config = dict(
    n_layer=13,
    d_model=256,
    n_head=4,
    n_kv_head=4,
    head_dim=64,
    d_mlp=320,
    vocab_size=8192,
    activation='swiglu',
    norm='rmsnorm',
    norm_place='pre',
    norm_eps=1e-06,
    positions='rope',
    rope_base=10000.0,
    rope_fraction=1.0,
    qk_norm=False,
    attn_scale=0.125,
    bias='none',
    tie_embeddings=False,
    parallel_block=False,
    init='uniform',
    init_std_qkv=0.0312,
    init_std_o=0.00613,
    init_std_up=0.0312,
    init_std_down=0.00613,
    init_mimetic=0.5,
    optimizer='adam_variant',
    lr=0.00131,
    lr_mult_o=1.51,
    beta1=0.9,
    lr_head=0.00641,
    grad_clip=1.0,
    warmup_steps=471,
    schedule='wsd',
    decay_fraction=0.802,
    decay_shape='linear',
    final_lr_fraction=0.0,
    batch_tokens=[32768, 65536, 131072],
    seq_len=1024,
    doc_mask=True,
    train_tokens=296500000,
    steps=4217,
    dataset='wikipedia_en',
)
MLP neurons of a small language model. Each row is named by its layer, matrix (down: output weights) and neuron, and shows model dimensions 0-95. Each number is 128 + 32 x the weight over its row's rms, rounded and kept within 0 to 255. Numbers have three digits each. A neuron's up and down rows have the sign that makes its largest values positive.
A block is one neuron, or neurons of one layer that tend to fire together. Before each block is what it responds to, as a language model described it from the Wikipedia text at the highest values.

Responds to: Structural tokens at the start of list items, table rows and headings, such as the period after a track number, row numbers after |, the first = of a heading, and field colons.
L4.down24:110120205093112133097149160115149176101152096153114123105146145117103155119173119167134142136075138100120139079117158152153131202075129090153072097079094105138106210153089129077135089145155142105102125119171199084144085144164163128054065108128134138132093140142133164068141086145127132154
L4.down66:121163155114133148142174088104148159196123099106156149123137112153034141146133099158182131095104159096094108103123134153062106138074093151135139149113123145134125100178127117083146109128131169113148133146182083074085106149136148189177116128122107144139161108153102143115152147168132177107
L4.down243:191168181133142113093070133100168111202116165097141070070147098151082114136116089093127105189135115190150164148166122143119091132106141152121108120156132074078115067123131145144135160163051158086115137134154150115163122098130101149128160161161109134077146138147138143081130168079122131157
L4.down313:134065116130129124120161160107112140176116081084191089113159106141176119150110118114116164139121101101192153165127119112095123094130096107103156109112111082116174178099097100061111106149196111064119125139162096105151098109139129119111149110122153095146138143165148116166120212129118151026

Responds to: Item or rank numbers at the start of table rows or numbered track lists, e.g. | 10 |, 6., 7.; also scattered mid-word pieces (Ad-mir-al).
L10.down59:167073159113079156144225077195171101109077107117106113126115180148092114170098114149172149142072092123114177116079136135115094088190157068075144092204107146184116094149138133202134144123087109142108097163112166072130071111067165138113147140192137166145105147148155130105155131136104167147
L10.down119:045134090136150132163126160124121093092080164109161082136133118132140169163122143157098087116125126135121122125140075173075173097049161206162084085179101137116102147141161202112125140119091102096129158119177118162159187091128144131209136176130124189168106091156164135169102109160184163134
L10.down304:169152104153122104163136161111174110100136103102114075121078113116181126130103229166091101109151128145153100120167129062163077146144106127125161143165123133162117090106119143139167140166090097132076116137104185100114091129066145109137222133105161154159083084043176128122116107114217133136
L10.down319:136121096132162114130113164126109125120109163120153111131104096097127133154107147127155133118107160075076135177124090149094147086171158137121137092108107100118132161104144161132125154118117140137157122160139126107132197182142078201125181061155085165133091122129118109100093170155160131129

Responds to: Commas and similar joiners right after a proper noun or named phrase, mostly inside lists or appositions, e.g. "Great Plains, Labrador", "Greece, Cyprus", "Charles Howard, 1st Earl".
L10.down14:115079109156101137124191114080121080200115105101138128065139137102127170090153171187143154126101182129140175144131093103154116146138103146115127093122135165108131139082116044115081156146127132128075132148107111152090121184129131112154104150051095185225125104105125134162132064124128117109
L10.down80:148127163159164113109181106156114127091098126157127101071085152135074183091144121112098171198131122129146138122115131110123122128091089105101156198125135163140101148211153121099202116082146141149069141097134149121119190137136134115061132120170152199089148173157133119149101103139129151127
L10.down156:139152143116117082163158114151101126126095121145151158177122143159110102115145186100119150107081175094146101101163146045116171104072167137091137075148170111075189141185122130135133088131103125128136099133099162127200104143084157115101106108154128107084112071153114140126099120150137148095
L10.down250:117050160146118101132174095158107146119145122130122200170189131177122080104070154136096137133188069174176085114089117124063147172139102165130111134156166181107147142085079085117149143158114076150134160113122169144100199115151132180146124099123172102086165169145153188127136107161114181207

Responds to: Single letters or short word pieces mid-word, especially w (Ark-w-right, eye-w-itness, song-w-riting), plus abbreviation or decimal periods (St., 1.4).
L8.down215:078149123126093081142128129109101108082102100158151119133179148092148128139146133123180155119111134109120116161077137043053159166142133129127125108130184095123135136116097134168165120105154125098136117142150148093195134094100133116150162120058131151178154134068147122156116081080133058090

Responds to: The first token of a line in lists and tables: bullet dashes and row or track numbers after a newline or pipe, e.g. "- Kola Román", "| 5 |", "7. Again".
L4.down29:110124148081163157107103074114166158188079120166099108109074141121138156156136255128156119100121174118187137162140138157144143124105081162166109166152137156098160143161146140140109168126131111209120195096106133122142152122104139140116169092106103175133101094079120161184158199120101134164
L4.down94:157156150128115155098106079125096134152121166161150120214148094098154133097090187159127091073061103092122128140092089088140158123099122094081131188190135109134111141092119148118107134132114125136122161150089146129086113121103163133137089204138133064194113162155109180177133213124153084097
L4.down96:115085182124095151121099101166181108157083124187060095125171132081128155106141098182117130116120108142166099118130139138120135135094120146099143147127098111152141142177097107153105139165110106168153152101152130100060113054091106131086108173165121129174102166139141139123080255120125117153
L4.down150:167120175156104108144129160113101119137079166124115068108113095124088125053137060214139123152100109123156143130116139123164082110085120162171101142129124085127072072117166145165124088129147086108138135147116109139092138155176139131148194131125118078124146170154117139087101255141080124130

Responds to: Common nouns or modifiers just after an article or adjective, often the first part of a compound, e.g. history museum, TV series, side, edition.
L4.down55:112163165160168115199162154141156137089114200112145116104068165177093147092148154134137144169132130166122127128093118107152084159151177159150107129196172183118125157128121100099126153087119084159128200197179086101082123159116109105147124112077155188107132074184103098077149096185156132092
L4.down138:158118116133184085123126152111217140105092198063161108141109112122066156143131091148146094112132134105149148127134123134113087106162102119145122162100124144161135076124138172150125102180116116104163178149166120136149158133146135138157132115114140139122039115128123112131127112150120100112
L4.down157:119086126131102152133165101108078101173136197107133112088077098144090140191119086131109150129099080120166159106126151177110105111128158130159143172184126115128120077128116109142176119050104223047154155159132142125148122098100103086119170088134104145127146150103137112124123089177076077096
L4.down234:149125051182134130173145177148151116061139163117130085156146105138142138138156085106141079132132087083063141127125142101085097118142139117124112079172126161108134131125148178120117125203140157083108124113101090117121045148128154114125078148121035133088113123137173117124113129125161135156

Responds to: Row-opening index numbers in Wikipedia tables and numbered lists, such as track listings, rosters, and rankings (e.g. 4., 8, 15., 2020), plus occasional first-cell words like Source or Total votes.
L8.down253:099139147070129127159103126117139156100108063127095104161160116131143178135130127091160134099100148129101160187086052102084092113119121109122101111125143082116163126126153190143101151144138114151127097163122138096103179161122142078069134069155150121130119194097094058144163154081131172139

Responds to: The final = sign that closes a wiki-markup section heading, such as ==History==, ==Early life== or ===Corticosteroids===, just before the line break.
L10.down26:149168185130144115082110103090146133165207153139106181170165169124102152147140162145151115110097180102102105140197116204099182112180101166141153083141121108132075119126137134148149158125096117112096109044169143135135162146173098154112094144170138124150220119197095098138142152146129089159
L10.down29:158112104145108129128101109134129117176083072106129143170139136113087113131106133148196115171097131161128161107164112132119079123139165093127163182151198182057121159197168190097108130148156129169147095171108153137145113155066109095109181105163132135097112147088126133105130047097137140049
L10.down312:105130161161168097152150216133145124147109110132158101172103126113146108135080086088122153128151171194115098169064111146080129116157167159089129175145120082100117110137125111115146214118144168127128138125143180151087124144139145088142105136120212111129186128142159135115111088096090177143
L10.down314:161134096149128101108154183101138083124160170071201123111121075109143100134120205124174166136129132129121170119181141101103110144172152102126162102065160124128115073097128146164117134215109120142141138116120065069080138155124118187062128185124158094063128111127109169133092129112119134071

Responds to: Separators such as colons, pipes and open brackets in infobox and table rows, just before a number or code (Postal code: 7570, Record high °C (°F) | 19.5).
L8.down277:091104138172137099173190093113140202191115109162154130084158150172174114146154147084101107134107177112081120137149147179122119150155134118154138113135133122148096090124099135180140153184124096070141159115126090162134097137169064128150130175167138150098063107072149159083158130126143130077

Responds to: Middle fragments of long Latinate words, mostly "ti" before -on/-ve, as in innova-ti-on, provoca-ti-ve, preci-si-on; sometimes table cells or ordinals.
L10.down75:100135148159080101096123140183143119131088107123156104086155115181049140142175132107136121195133169096082108114053135053133152125131131140134136187131151163180109081147155202086121093081142184182159065106055125101139158129186146171079133101113123157184114132129151146120173165159146185082
L10.down82:128135157112104055133139163150182105107139127153161110051145080095157184140129185099119136118143067138123121092122115094123149177089120106125099115142119200158130054192122129103139100155139111102155152107109114159096094165100163112113122130119126083140128178126093087093116124149142156180
L10.down173:180191146157131119137153124135143182093114119134178072127091179101056148149106194130109140087121111179098122130117095126148120124075076100130104140104083151119124125189142156150143103131124139126091083141122050131116106177084133101088129112135156140150081199137137113122118084117081151132
L10.down182:116215118141117149132136080118121175097134091145129137103157097096111139104151090136112207177155144117159144087161138106163163111102130178104145196139124112154116132133103204102112072122088198106107129136122113105160163137162171090131144135159132098162187148119123122101132091078159118173

Responds to: Mostly the word debut (his debut, debuted on Netflix, debuting as), plus weaker scattered hits on "=" opening headings after blank lines, digits and verbs.
L4.down5:086147074113129055122100159130078183110154149130146128099105165135162123162194192137080151094108122100148141150103104131088109136139118122143139143187105141115104099092123147070128119109134127116155140089111098109155124128145156089062128181130123177153057154086112114153105091133125165138
L4.down212:102135155205181134175149123082125132140135108104133084132110130154070086132119113121110063082125108120113113145120172104108070107184154118085151123143148161141121126130160113070123167066051079106140128092157124079123180126130164179090112124125130136094154137080169153112120215067149081149
L4.down240:094158152140157199107089106139171106117123154154122116113175144090133077065063139189090163097187079168152094108131133115155099093150145132130113147102078180121160146074097115140113137137147102130146194129122138126141066064164145126131137094100107115085122125140220140122129183122176147124
L4.down280:121102090152136133125127156176182104140131080166113100186147130044130160167086117091085055128157156142064140078197123021130096117153088066137113072128156128120151104125182183150124113146135134126133156131128104125099141087112138128108112175128135086166076126092154027118155196130145114115

Responds to: Tokens right before a number fills in, such as month names in dates, "of" in "population of", colons in infobox fields (Total:, Density:), and table pipes.
L10.down34:087177191085084083135210105157120075168185158140121134193147136132111102099164178128149134043159136096165157159111124059110157117144118144068119093148195158215175170102121157099139132113116083160138136140153138119121064151127097121151124136112133156121165106078163148181113147100131087207
L10.down123:121121178162108151120132125134146079198116033161031175094077105171165108143129116096149115085149134104130136117068107066081138140142127179126174141122146191136207177136116167116155190106167066109172106139115095139142117153119120131103130111103137122156121128071106178094090100110120124106
L10.down132:111125139171080155092130145124162116138171128140130131127122111121111146133147137126125120150112110090133075127165134194130062109087065176150114147151139139178158118150092163114172082091183182161106154146145071093148141109106112108146134121103185134115097143168131110121134196080099089197
L10.down139:156110159144123190092192122093162082126084135114226145121117122102188147077083148094174144135127119152151112136116171044144128098122070091146109064111115101155125142119187120128186154103131089188156080108099069121139126063124114126132112157166155096131166100135082100083139131145141148152

Responds to: Short word pieces right after a word fragment, especially hyphens inside compounds and names (al-Sham, Jiu-Jitsu, half-brother) and abbreviation pieces (Chr., Lt., cf.).
L10.down62:083094161132145126110128155166132074209143117142138115074161086191138129121130083134061169117182088092114096156069126110125130163096071153095133119153113132113098147120116188159139071155148088119120185081094151162137154158131144134148113098144174076116097087166050122123157144140116140100
L10.down202:115139123180089135173094128099175082148131152151135166175075094100075079173061137128069133148076128136086130151124104060139106119109112065176134128166146126110128147135084086131189131109080138140080167125066089168115067143122136177135082106148174147083091154118156157129095108171149144152
L10.down270:088128152114077188101146121170121118096118117143128105092070068118095184074133087067147105159105124099142164168116176121056160135120131101111101149129149128120134158180208102137137139111127123179053158109105166098110124157166070140059077139175134109059104125172128176125128096113121142104
L10.down282:144087122074115168113111082098135123097173135103129137070166126140147085135152104160174158075104171140140165141108080088157118094158093158111086108129126107099188082137138142120148121165228090094117077143122096075128090108162164153110131064113125136129139079157148122101137120110049114113

Responds to: Decimal points, colons, commas and table pipes right after a digit inside numbers in infoboxes, climate and election tables, such as 0.02, 3:57, 1,252.
L4.down36:129172158109180137155099148138154083115165104111096164134136101137145134118142149181075115097094087158108183115071115136164129188131152198171150205152145170110090117122152099130150176149086165155128147124152142120095067167125094137105164151115161143132147188139186132097161142098078112126
L4.down101:158087136112142118161157131108075114162115142147138110174153068088192154149137102199158165106104063134189124105065164128095090133101166174195140159101135136115123120115151138135166124127167189100138086121119099120064080157153163147093100162077183137176178168117174153140176201152165121158
L4.down102:119149167089149134145057115127163093084101138096165101109117130147149157162145139107139121162137128146152137119093102115110104147114113107119173157093057146161142169141082088114188138169141146194175127145190124112086126106145137141166094166182141116131111135103109100154099136189175129112
L4.down122:158133098162111165129112100148208077109154156031095110161126165166101139134086158135106071092150102140121088094143144150175144199077110172122100147123099146185146110201097043157126116106081135154143158121107116152134158162116151126139096099087142094097114091099096103132117118190165138127

Responds to: Decimal points and number pieces inside Wikipedia table cells: climate temperatures, vote and population percentages, chart positions, e.g. 20.4, 30.06%, 27–23.
L8.down209:116158180107165148125115131131153120137118141123175171071127077103251131117181090103105129127139155121144115105138137118113145134135082143157167155122138119129149168144111190073126160113157130056166136083126100137137125127126144113108116155120159145164169032113072112168111130142206120131